From a checkpoint of a small transformer trained on Wikipedia.
Size: 15 layers, width 192, 2 heads of 96, MLP 1152 ReLU, vocabulary 4096, 9.78M parameters.
Training: a variant of Adam for these matrices, 283M tokens, 8931 steps.
MLP neurons of a small language model. Each row is named by its layer, matrix (up: input weights) and neuron, and shows model dimensions 16-143. Each number is 50 + 12 x the weight over its row's rms, rounded and kept within 0 to 99.
After each neuron's rows, "fires on" lists the tokens most often at its 100 highest values on Wikipedia text that the model never trained on; "fires in" lists the words (lower case) most often at its 100 highest values on Wikipedia text that the model never trained on.

L4.up210:48 53 46 40 59 58 37 68 44 50 54 29 60 57 45 57 51 60 37 22 31 42 58 55 48 61 63 43 68 65 51 58 44 44 48 47 48 64 37 61 60 53 51 49 44 64 56 80 42 23 48 41 41 60 47 37 34 47 56 65 48 41 45 57 61 38 43 41 61 36 48 42 56 58 39 39 47 78 52 51 45 66 37 35 52 56 58 38 55 14 60 44 48 64 48 52 17 47 66 49 46 53 43 26 59 63 62 61 48 35 39 44 45 43 49 60 63 57 43 24 57 54 45 20 59 63 46 34
fires on: "1", "2", "6", "5", " 1", "4"
fires in: "1", "2", "6", "5", "4"

L10.up406:52 48 62 20 50 30 57 56 53 41 50 42 62 51 65 41 63 46 61 63 35 40 39 35 29 41 82 63 61 70 42 57 61 64 52 31 61 43 45 62 67 56 71 45 52 41 58 54 51 51 46 61 59 53 52 21 65 64 58 59 45 47 43 51 46 41 65 80 57 70 68 45 44 58 55 61 65 49 47 35 48 46 46 47 53 47 46 49 71 49 48 43 41 61 35 24 27 47 69 50 46 38 73 36 59 49 52 42 60 49 52 36 46 46 48 70 56 41 53 40 44 42 54 55 74 51 45 49
fires on: " can", " would", " should", " may", " will", " could"
fires in: "can", "would", "may", "will", "should", "could"

L4.up352:65 43 79 45 38 54 12 46 37 48 66 81 51 51 35 11 38 55 49 50 62 43 46 56 28 32 54 40 55 55 52 53 36 64 46 50 49 61 46 67 49 39 57 63 54 17 51 66 50 61 67 47 47 48 77 56 66 29 54 51 61 64 54 43 49 65 47 45 53 58 52 49 64 66 48 37 49 31 46 30 66 47 42 55 68 39 18 37 53 57 52 33 46 65 45 42 58 37 34 47 55 55 49 53 57 43 61 42 42 48 42 35 46 59 39 72 64 55 64 71 41 46 35 58 70 39 53 53
fires on: " as", " is", " was", " n"
fires in: "as", "is", "was", "nanhaiense"

L9.up543:84 42 64 41 48 44 36 34 47 45 37 53 61 30 55 56 44 69 46 18 58 59 64 50 60 70 47 55 36 49 47 49 50 64 52 51 57 51 46 48 49 52 51 39 61 46 45 67 43 49 55 64 48 63 37 55 74 62 53 67 56 28 47 60 73 57 50 49 27 64 63 52 79 31 59 41 62 52 48 41 38 57 25 50 40 48 57 53 35 59 56 58 62 41 43 28 47 56 50 48 34 63 28 38 54 73 54 39 46 51 59 42 58 50 54 47 30 54 58 33 44 42 57 33 78 67 41 46
fires on: " the", " and", " so", " most", " very"
fires in: "the", "and", "most", "very", "soon", "so"

L9.up730:59 50 52 20 50 53 49 67 53 64 40 25 43 37 22 58 69 61 48 45 52 31 57 54 52 44 50 42 67 33 54 50 54 71 43 55 45 64 44 37 60 52 54 49 63 42 51 40 52 25 43 49 38 43 47 51 37 50 58 45 52 38 41 58 34 82 35 60 49 51 47 49 66 32 57 24 73 32 37 57 57 47 14 51 67 56 40 57 52 49 40 46 44 26 43 54 56 50 67 44 51 53 59 74 64 60 48 50 71 77 41 59 53 57 59 55 41 39 44 75 50 56 46 34 50 49 61 34
fires on: " the", " this", " However", " This", " On", "ever"
fires in: "the", "this", "however", "on", "that"

L8.up32:49 49 56 40 50 42 42 52 39 66 54 54 32 68 63 37 44 65 39 37 56 39 51 15 66 70 50 54 30 56 61 58 44 45 75 71 58 46 45 59 61 23 69 46 46 28 49 72 61 36 62 32 56 62 52 42 64 57 36 55 45 40 60 60 50 63 26 57 66 46 55 61 84 46 25 53 50 42 45 32 47 60 47 47 45 42 28 48 44 71 47 54 65 53 42 47 54 63 61 56 52 53 51 52 47 70 62 42 33 50 38 47 58 61 61 72 61 47 40 65 51 51 43 62 41 43 44 47
fires on: " was", " is", "G", "D", " ISBN", " X"
fires in: "was", "is", "isbn", "xavier", "government"

L8.up919:67 35 54 37 45 48 58 48 52 55 68 64 47 54 47 60 56 55 35 46 51 55 59 50 42 57 72 51 61 37 58 46 56 70 56 64 39 52 50 59 41 43 67 39 48 51 56 59 42 51 63 51 40 52 40 45 47 65 55 52 31 68 56 44 73 54 35 58 45 51 56 47 51 44 25 56 72 47 53 37 55 66 54 68 47 32 18 61 58 36 19 36 45 73 40 40 51 65 55 46 50 49 50 49 35 54 51 38 57 47 32 64 55 30 32 74 46 58 54 47 47 57 54 47 55 49 36 49
fires on: " are", "I", " not", "Un"
fires in: "are", "see", "not", "i", "united"

L10.up744:73 61 63 58 57 55 56 51 60 48 40 41 73 34 56 72 46 59 39 47 45 49 55 45 34 39 78 54 52 54 44 74 61 63 34 40 45 52 42 44 66 49 40 35 67 51 48 55 56 35 63 44 56 52 62 72 49 47 55 41 76 40 62 56 61 43 37 51 39 50 63 50 54 39 46 49 54 37 34 41 56 30 54 60 39 52 43 54 67 53 49 54 36 31 38 45 42 46 49 29 37 53 84 56 39 50 55 55 40 58 62 66 54 53 64 28 52 50 39 67 56 42 53 45 51 48 65 50
fires on: " and", "'s", " her", " the", " of", " their"
fires in: "and", "s", "the", "her", "of", "their"

L10.up355:57 45 70 37 46 43 47 57 56 70 26 67 49 39 57 27 53 80 25 33 51 44 68 53 39 44 56 61 58 62 48 88 48 38 66 51 38 62 49 42 41 39 57 52 42 26 44 67 51 42 42 38 59 44 69 74 52 42 62 43 50 35 61 45 44 50 52 62 35 46 46 60 71 47 57 40 63 50 26 18 62 48 59 51 61 47 48 53 64 68 44 55 30 56 31 45 43 35 55 51 39 47 46 44 59 82 50 59 46 65 37 67 49 57 57 48 38 48 32 39 59 55 40 30 32 41 56 36
fires on: " of"
fires in: "of"

L12.up641:58 45 58 38 54 44 19 43 37 55 36 46 57 35 68 58 55 45 57 45 43 49 55 42 49 56 69 66 43 36 50 68 27 31 35 42 57 50 50 47 65 51 53 52 47 41 50 73 41 50 40 42 60 54 67 44 56 55 83 60 58 55 70 47 42 58 61 59 67 65 57 52 59 43 33 40 66 57 31 20 66 52 41 73 54 38 41 45 65 45 58 49 38 21 55 28 59 60 39 57 61 47 70 29 51 55 65 56 51 48 65 32 43 50 73 48 53 38 47 74 50 58 36 53 55 43 61 52
fires on: " and", " until"
fires in: "and", "until"

L9.up491:40 57 51 33 42 48 49 56 77 45 59 57 56 44 50 57 52 34 64 54 50 62 41 50 71 30 64 47 35 75 18 37 32 57 47 30 60 47 42 47 52 43 69 55 51 57 53 56 32 62 65 58 60 62 66 46 65 19 59 49 43 46 43 41 45 67 34 44 62 49 49 56 74 49 48 63 68 31 45 25 47 51 58 48 72 47 56 08 59 51 39 51 34 70 58 31 58 77 53 46 58 48 59 47 51 52 63 57 50 58 70 37 65 57 52 51 34 57 53 57 32 47 52 47 64 34 60 33
fires on: " has", " had", " have"
fires in: "has", "had", "have"

L7.up326:46 59 74 34 26 37 44 52 66 35 52 55 32 54 56 43 48 58 45 42 37 37 47 58 56 50 70 57 71 55 53 41 50 56 56 51 43 62 49 48 59 31 64 49 39 43 58 61 43 44 62 48 41 74 37 56 38 51 56 47 50 64 42 66 49 63 23 66 60 23 55 44 72 69 63 46 63 69 56 47 39 67 46 49 74 56 47 43 40 21 53 51 46 58 44 62 43 57 52 44 50 46 53 51 44 63 78 40 51 51 36 06 49 47 46 50 50 46 44 37 64 53 14 49 53 60 42 50
fires on: "1", "2", "s", "u", " 1"
fires in: "1", "2000", "2", "120", "0"

L7.up1133:52 57 49 66 37 59 60 72 58 54 30 43 55 43 40 60 49 57 59 46 63 40 46 44 45 60 46 55 38 62 48 38 30 53 67 40 59 52 47 21 52 68 52 51 69 41 54 67 44 59 54 38 50 69 61 68 35 50 55 63 36 33 39 47 49 43 38 54 44 29 65 59 58 59 23 56 51 52 16 50 63 42 63 59 40 45 41 51 70 41 30 65 56 50 53 61 18 26 68 44 45 51 56 53 57 51 52 56 36 31 59 52 43 36 74 35 27 45 42 59 65 55 34 41 50 33 48 50
fires on: " the", " his", " a", " to", "vent"
fires in: "the", "his", "a", "to"

L7.up262:71 51 54 59 38 54 53 47 63 47 47 36 53 33 41 62 67 43 62 48 52 50 72 43 28 56 58 51 62 57 40 72 58 78 45 41 48 60 47 47 40 62 49 51 71 54 49 60 49 39 49 44 43 57 57 52 35 53 65 63 69 36 44 79 61 47 52 53 38 34 70 49 37 55 43 48 74 43 25 56 49 43 58 56 74 50 44 60 50 51 34 73 35 47 57 59 37 47 59 49 24 60 71 60 47 49 53 49 41 44 53 41 66 37 46 55 19 40 48 74 61 62 37 31 63 29 41 50
fires on: " the", " their", " its", " his"
fires in: "the", "their", "its", "his"

L10.up560:58 47 76 32 37 32 37 58 37 43 50 53 55 39 47 58 58 59 59 42 33 52 62 32 54 67 65 46 43 58 31 49 43 65 48 32 55 64 46 38 53 37 44 29 72 67 49 48 47 65 32 68 45 62 35 54 37 44 55 68 40 54 51 71 34 71 34 45 62 68 65 53 43 74 51 44 63 31 23 56 58 46 23 68 62 48 36 31 52 58 49 55 46 40 33 54 34 63 42 62 50 51 64 51 45 52 56 52 50 51 69 33 53 34 61 56 37 46 57 56 53 45 30 55 48 13 50 26
fires on: " The", " of", " the", " A", " to", "The"
fires in: "the", "of", "a", "to"

L9.up666:70 64 66 36 53 42 50 40 68 51 59 28 61 24 48 48 58 35 61 35 56 64 58 45 31 79 53 48 50 63 35 59 40 51 38 54 60 38 43 58 61 34 42 48 50 46 40 55 43 37 63 49 34 56 53 49 72 69 49 77 55 60 58 76 45 57 48 55 54 55 45 72 49 64 37 57 37 42 24 32 63 46 54 38 36 57 55 53 62 39 40 42 58 41 49 70 43 54 48 43 49 42 75 53 46 55 49 55 61 34 63 55 39 44 57 42 28 36 40 55 32 30 30 48 42 47 54 36
fires on: " of", " and", " for", "ing"
fires in: "of", "and", "for"

L5.up86:55 41 60 52 47 61 56 75 40 46 45 26 49 69 35 48 59 30 65 56 66 49 50 53 35 19 37 41 56 61 62 84 60 74 58 35 48 35 45 48 68 59 36 29 63 55 53 53 49 54 44 34 54 49 57 51 60 61 66 49 49 27 48 68 37 60 58 28 60 57 52 45 63 31 48 38 64 25 41 50 50 45 54 50 63 28 27 61 61 48 36 44 43 53 54 45 55 44 59 48 54 50 53 66 40 66 61 39 36 51 64 37 47 59 58 48 44 48 46 64 44 61 60 57 64 35 69 46
fires on: " as", " As"
fires in: "as", "asia"

L8.up90:58 50 57 41 47 48 37 58 63 59 42 56 52 32 52 54 52 60 40 34 17 59 61 50 50 54 50 46 61 64 36 54 40 42 60 58 43 50 45 47 74 40 56 53 33 08 58 57 69 50 76 43 52 47 52 57 26 44 71 68 50 46 51 58 57 60 36 65 45 54 43 52 73 39 51 36 45 69 41 35 64 57 26 57 50 56 59 54 60 45 40 59 55 50 42 66 48 62 40 52 54 42 56 26 29 63 52 57 67 48 59 45 47 37 33 35 31 55 45 54 71 64 39 48 41 52 53 49
fires on: " with", " of", " and", " while", " as"
fires in: "with", "of", "and", "while", "as"

L8.up636:52 41 47 44 47 58 56 65 55 70 56 45 43 53 34 49 75 41 32 33 53 51 56 64 56 46 56 66 40 55 36 42 57 60 64 38 57 32 44 48 45 56 50 65 61 55 52 72 55 32 72 54 29 66 56 56 49 57 52 56 53 48 55 43 41 64 55 59 49 40 61 58 79 61 37 44 61 15 32 58 41 63 46 62 52 40 27 51 35 38 50 72 53 58 38 60 57 56 54 47 53 57 36 46 37 43 63 48 62 38 53 32 44 54 69 59 51 53 51 85 52 57 37 58 44 38 55 19
fires on: " was", " is", " be"
fires in: "was", "is", "be"

L7.up186:50 47 72 52 49 42 38 52 43 47 62 44 46 25 35 56 41 58 72 29 45 48 85 40 32 68 45 50 61 70 60 63 40 69 58 48 73 65 49 51 45 48 38 60 65 30 45 47 44 35 47 72 33 48 52 56 66 45 63 46 59 38 57 55 60 45 40 44 29 64 48 51 62 39 36 51 50 43 33 42 58 39 54 58 51 52 57 47 46 54 49 54 62 74 59 66 41 29 49 57 48 47 43 57 45 45 63 36 73 60 51 53 68 50 62 58 17 40 44 68 71 39 40 35 58 14 39 50
fires on: "'s", "ed", " his", " its"
fires in: "s", "his", "its"

L7.up1022:56 71 72 35 45 39 56 62 51 51 57 31 61 59 53 44 51 54 45 61 40 27 56 49 60 64 66 60 60 65 48 68 42 60 61 29 39 27 50 37 36 28 65 45 35 43 62 66 48 55 47 37 36 60 54 50 33 28 66 36 50 49 25 49 51 48 44 70 58 22 70 38 65 51 41 27 68 57 51 46 36 47 37 53 52 74 50 49 43 44 58 51 62 49 51 46 23 58 62 25 31 53 72 48 55 63 67 76 62 33 50 28 63 38 41 45 62 57 58 37 58 61 62 42 17 61 46 42
fires on: "1", "2", "4", "3"
fires in: "1", "2", "2000", "3", "4"

L12.up315:67 63 54 31 29 56 23 62 50 52 49 46 71 45 48 57 70 60 47 43 42 48 54 64 59 44 55 53 89 36 40 39 54 57 43 50 48 53 45 38 61 55 49 54 58 56 45 39 49 42 56 40 58 67 49 68 44 59 62 47 46 56 45 63 46 71 18 38 38 75 52 45 71 46 60 19 45 38 33 44 53 49 26 55 57 54 48 45 59 60 39 50 59 38 62 45 45 60 61 47 35 50 56 54 59 62 53 39 49 62 49 59 48 57 54 33 50 44 54 86 32 39 44 38 39 32 44 39
fires on: " the", " these", " are", " of", " The"
fires in: "the", "these", "are", "of", "this", "that"

L12.up622:70 62 51 28 27 42 46 70 68 46 33 57 51 34 59 59 48 48 61 46 39 49 41 25 27 38 52 65 45 54 26 53 32 37 70 38 52 70 54 43 57 45 61 37 52 46 52 43 49 56 48 38 61 40 55 55 40 35 63 49 55 57 43 60 44 63 51 53 48 52 50 63 71 54 45 35 59 55 34 44 49 47 48 49 75 48 52 61 65 37 38 55 37 62 52 58 32 55 50 30 51 47 59 55 48 62 48 51 37 46 72 52 45 65 47 56 27 51 50 41 40 31 28 58 48 38 73 50
fires on: " on", " of", " in", "ers", " received", "ains"
fires in: "on", "of", "in", "offers", "received", "contains"

L9.up1010:43 59 46 23 33 62 58 55 24 69 51 41 42 53 40 39 44 55 37 45 52 54 57 44 58 59 71 51 51 48 53 60 57 59 65 49 63 64 47 62 55 25 79 48 64 45 53 65 35 45 55 49 30 66 48 37 55 41 55 53 46 52 58 42 51 47 43 64 58 43 66 58 86 53 35 48 87 23 43 55 57 57 66 64 63 29 36 48 33 38 36 54 45 65 37 61 58 51 47 55 52 54 52 51 47 46 66 32 66 31 60 42 53 52 40 65 44 56 58 58 44 56 37 54 45 41 53 40
fires on: " are", " were", " was"
fires in: "are", "were", "was"

L8.up388:53 43 77 43 43 54 55 42 42 57 40 24 53 26 80 41 55 46 66 30 35 52 76 45 50 61 44 37 50 67 34 50 61 58 53 50 43 43 43 53 56 52 39 57 67 65 43 62 36 53 55 57 58 52 56 64 53 48 37 79 72 29 47 62 33 54 51 63 45 55 59 60 49 43 57 48 64 31 43 49 48 51 16 67 48 50 54 28 67 61 55 51 61 25 64 67 44 56 62 42 14 47 65 26 68 58 62 57 55 44 52 53 53 57 44 45 51 45 50 55 50 42 58 29 56 56 42 49
fires on: " of", "ly", " most", " Party", " largest", " and"
fires in: "of", "most", "party", "hollywood", "largest", "and"

L8.up231:68 58 60 43 38 48 61 59 52 68 60 53 45 28 34 59 59 45 26 56 59 47 45 62 47 36 38 46 64 18 52 44 69 52 37 50 75 50 45 40 53 63 48 51 55 55 51 53 33 33 42 74 32 73 54 47 41 44 37 55 53 35 63 72 39 69 46 41 40 38 73 67 36 43 37 28 46 45 32 39 56 50 59 63 73 63 48 49 43 40 37 65 56 40 40 62 44 55 57 45 35 62 48 51 58 59 54 31 66 52 37 31 50 48 61 37 30 28 57 61 42 50 29 42 45 44 58 43
fires on: " the"
fires in: "the"

L9.up256:59 31 55 47 56 65 40 53 56 52 58 47 65 29 61 49 49 47 38 38 36 45 52 41 47 74 60 51 43 77 56 39 44 32 43 42 48 60 55 39 37 40 66 73 51 33 56 64 53 48 41 39 46 50 44 41 51 55 44 50 47 37 45 62 52 43 46 66 52 55 53 40 58 60 64 36 71 46 44 41 70 51 36 58 56 69 43 50 58 71 52 45 68 51 14 29 72 58 47 65 52 64 68 41 43 62 49 40 66 66 57 53 57 52 65 51 56 34 61 43 48 38 12 46 47 48 60 49
fires on: " and"
fires in: "and"

L10.up907:78 56 53 49 24 54 51 25 54 60 66 43 43 71 62 46 36 43 43 31 58 57 49 30 48 56 69 54 47 71 45 55 37 47 64 57 48 53 40 71 57 40 50 49 36 40 50 83 50 51 46 32 23 52 43 34 64 69 45 49 62 46 51 70 74 59 56 55 50 57 65 52 67 40 30 50 57 20 52 44 57 51 54 55 70 31 47 37 58 35 39 59 51 68 34 36 42 42 70 62 69 52 47 56 54 54 37 43 43 48 65 35 63 56 68 58 37 47 52 70 48 57 33 53 43 34 47 53
fires on: " was", " r", " being", " is"
fires in: "was", "being", "is"

L10.up115:54 51 70 42 54 35 50 65 61 89 25 24 59 47 41 52 45 45 33 51 43 50 68 58 47 46 47 64 63 49 39 53 32 35 69 48 56 24 50 59 43 33 50 65 63 47 64 46 49 37 60 64 45 56 57 52 42 36 59 51 60 69 42 57 55 39 36 71 32 51 61 38 56 60 48 33 66 65 30 32 49 38 60 69 38 52 64 55 55 46 31 49 58 32 39 62 64 51 49 32 46 50 58 49 64 61 55 55 59 70 33 73 74 62 67 27 41 30 47 53 54 39 56 56 39 68 42 28
fires on: " United", "rit", "rat", " Fed"
fires in: "united", "administrator", "critical", "territorial", "federal"

L7.up1138:42 45 56 61 43 70 43 43 59 56 44 46 62 18 36 46 45 34 72 56 71 70 54 35 46 66 51 78 62 30 41 51 55 49 49 62 66 66 50 49 43 48 52 52 65 55 51 52 61 47 37 37 47 46 63 66 53 62 40 42 33 54 80 57 46 52 50 26 24 68 62 45 57 48 39 49 37 53 29 55 49 51 64 46 43 60 39 48 53 60 42 53 35 41 45 60 36 70 56 49 45 60 47 56 50 48 52 33 51 48 47 56 59 42 59 51 46 50 51 59 54 53 32 51 60 48 49 54
fires on: " his", " their", "p", "it", "ic"
fires in: "his", "their"

L8.up793:77 44 61 41 33 44 44 63 56 37 34 31 43 63 49 54 56 49 47 56 61 33 65 43 44 79 54 43 46 58 34 46 41 67 43 51 50 42 53 48 62 41 37 49 57 36 46 51 52 45 69 42 45 63 76 57 76 46 56 65 43 48 53 45 35 50 57 71 62 53 45 53 59 69 30 50 64 37 28 56 54 39 51 35 53 63 33 64 55 61 44 48 43 52 54 48 68 43 51 44 54 53 68 51 46 71 58 50 56 46 67 45 44 44 70 58 22 35 38 68 39 36 43 52 55 30 81 48
fires on: " and", " to", " for"
fires in: "and", "to", "for"

L7.up1116:62 63 67 43 39 55 27 40 50 58 27 50 49 35 67 48 53 53 59 23 43 69 54 46 39 69 46 39 46 50 28 45 51 54 66 40 70 37 46 57 78 35 35 61 29 42 53 52 59 53 48 77 51 42 61 47 67 67 58 60 48 36 52 62 49 66 45 48 51 59 48 64 69 55 49 44 50 44 41 21 66 50 44 72 45 46 48 42 50 52 43 28 59 51 30 59 48 41 35 49 53 38 81 29 48 55 59 54 54 51 62 47 37 41 72 24 42 50 39 56 29 38 33 58 68 58 65 36
fires on: " of", " and"
fires in: "of", "and"

L9.up18:61 44 52 43 59 61 48 44 69 54 27 45 42 36 38 48 52 54 50 37 43 43 51 51 55 59 42 63 34 64 51 40 44 53 47 37 56 35 55 31 58 58 43 66 46 46 47 71 44 35 38 31 53 60 71 66 46 64 62 50 48 31 55 54 53 42 32 61 31 64 77 56 57 41 40 35 46 29 17 35 63 47 32 57 48 34 29 51 54 47 49 60 68 34 37 55 52 71 55 72 45 50 49 57 37 47 70 33 52 58 66 41 49 49 70 61 51 48 46 62 51 45 41 62 60 35 72 59
fires on: " and", " but"
fires in: "and", "but"

L10.up112:71 48 49 30 22 31 46 55 59 36 33 38 50 48 37 28 73 46 58 34 53 45 47 53 44 43 57 53 61 52 58 61 46 63 41 43 43 45 40 50 64 46 47 33 49 66 51 48 40 58 41 50 47 49 55 53 56 32 60 59 49 48 54 64 38 65 28 32 63 61 56 32 69 40 54 51 70 30 46 41 53 51 42 54 61 38 49 37 35 47 44 46 38 76 58 41 51 41 51 53 54 41 55 42 52 49 88 61 60 85 56 44 62 50 46 56 39 42 51 59 48 50 36 52 53 32 68 40
fires on: " As", " so", "As", " as", "uch"
fires in: "as", "so", "asia", "soon", "software", "asmat"

L7.up8:66 54 44 47 46 67 41 42 55 60 47 62 41 33 68 53 44 63 41 36 41 63 52 42 46 73 41 59 57 56 58 46 38 38 46 41 44 55 44 47 81 49 55 64 38 28 51 62 65 58 45 35 55 51 59 61 49 48 75 62 59 30 45 50 63 49 51 53 48 60 58 45 88 47 58 52 58 40 32 34 55 46 44 46 34 35 40 62 58 38 34 48 36 38 38 50 40 47 55 53 37 44 66 49 52 53 59 36 34 64 70 53 62 45 71 50 56 44 32 64 58 63 11 44 80 48 42 58
fires on: " and"
fires in: "and"

L4.up978:52 51 71 20 36 47 25 50 43 58 56 68 48 74 44 35 47 40 75 48 56 34 37 34 45 31 65 48 64 42 44 46 34 60 48 53 54 85 51 77 64 37 64 61 59 38 57 40 40 45 60 42 58 52 62 33 56 50 42 42 66 62 53 53 58 53 43 55 34 49 62 46 41 51 36 35 37 45 40 11 72 49 43 46 68 42 33 42 44 58 38 45 30 53 49 44 60 33 39 44 35 63 49 65 50 59 63 29 50 51 35 38 55 62 51 66 64 50 53 60 49 44 25 68 70 56 54 51
fires on: " is", "iss", "ers", " was"
fires in: "is", "mississippi", "was"

L8.up809:44 52 61 43 51 75 37 51 68 57 60 62 51 42 57 35 49 63 50 18 54 58 55 34 63 52 61 63 48 73 44 35 40 43 48 48 45 46 39 45 62 33 58 49 52 67 50 83 66 41 41 70 40 56 47 44 55 53 59 34 70 49 65 67 46 56 44 61 30 62 52 49 59 45 41 49 49 40 55 24 56 50 30 63 54 35 46 32 34 54 24 54 76 52 36 44 53 64 26 42 50 56 56 16 47 63 55 61 57 73 30 63 38 45 67 44 57 43 41 51 75 44 32 46 41 48 73 49
fires on: " and"
fires in: "and"

L7.up720:59 61 66 35 42 56 49 66 60 35 46 56 44 59 52 43 59 55 49 45 51 63 40 35 55 45 62 55 54 53 34 44 47 58 48 41 55 62 55 35 62 38 65 49 68 48 45 55 65 64 49 49 42 70 75 45 68 29 57 52 50 56 46 50 26 38 47 63 38 55 58 54 60 68 51 49 58 28 55 45 48 47 39 42 47 45 52 44 49 52 49 50 26 46 31 36 43 51 36 53 40 54 48 37 41 52 66 21 59 38 43 49 56 33 51 68 59 54 61 62 69 49 57 48 69 57 53 26
fires on: " has", " is", " was", " have"
fires in: "has", "is", "was", "have"

L9.up498:68 58 51 32 32 43 50 50 46 56 58 50 57 36 48 62 60 38 52 55 62 44 51 67 52 50 59 50 59 59 39 58 71 56 33 48 77 46 38 36 51 51 56 44 49 59 50 50 42 31 45 45 68 57 61 39 52 51 55 50 58 39 54 60 60 58 41 40 49 36 66 67 69 56 54 18 58 45 49 41 62 49 46 53 63 43 29 57 62 39 37 64 47 37 38 56 39 55 57 36 28 43 63 57 85 59 51 46 53 56 56 35 65 51 79 42 26 22 34 62 22 37 30 40 41 49 46 42
fires on: " the"
fires in: "the"

L5.up957:38 38 64 30 38 61 54 38 54 42 30 52 60 59 50 38 76 56 34 34 61 48 49 21 57 24 55 45 57 64 41 46 50 48 59 29 53 37 41 48 61 28 63 49 38 48 59 53 51 40 44 68 23 55 58 26 66 26 57 58 29 44 39 55 42 61 43 56 56 65 58 48 56 35 48 44 76 75 49 57 43 41 32 70 54 49 60 68 67 60 31 51 44 53 57 46 60 40 50 56 51 44 74 31 44 54 56 34 62 37 63 55 53 69 38 66 43 56 62 37 42 40 62 54 45 58 54 24
fires on: " would", " did", " could", " should", " died", " does"
fires in: "would", "did", "could", "should", "died", "does"

L9.up918:70 46 52 61 30 60 66 44 46 56 46 28 57 35 16 52 65 44 63 63 60 40 53 43 53 46 44 54 63 47 54 71 54 44 29 36 54 46 28 57 74 47 51 41 67 51 49 57 63 37 38 60 49 73 55 45 46 65 39 48 57 40 62 51 44 58 42 76 47 22 40 49 40 49 48 50 46 39 34 50 47 51 55 64 53 62 32 55 69 34 44 69 48 37 35 49 66 52 59 38 48 61 63 60 70 57 46 50 38 53 57 44 49 26 65 32 30 42 36 72 40 44 51 27 61 27 47 62
fires on: " a", " c", " the", " its", " their"
fires in: "a", "the", "its", "their"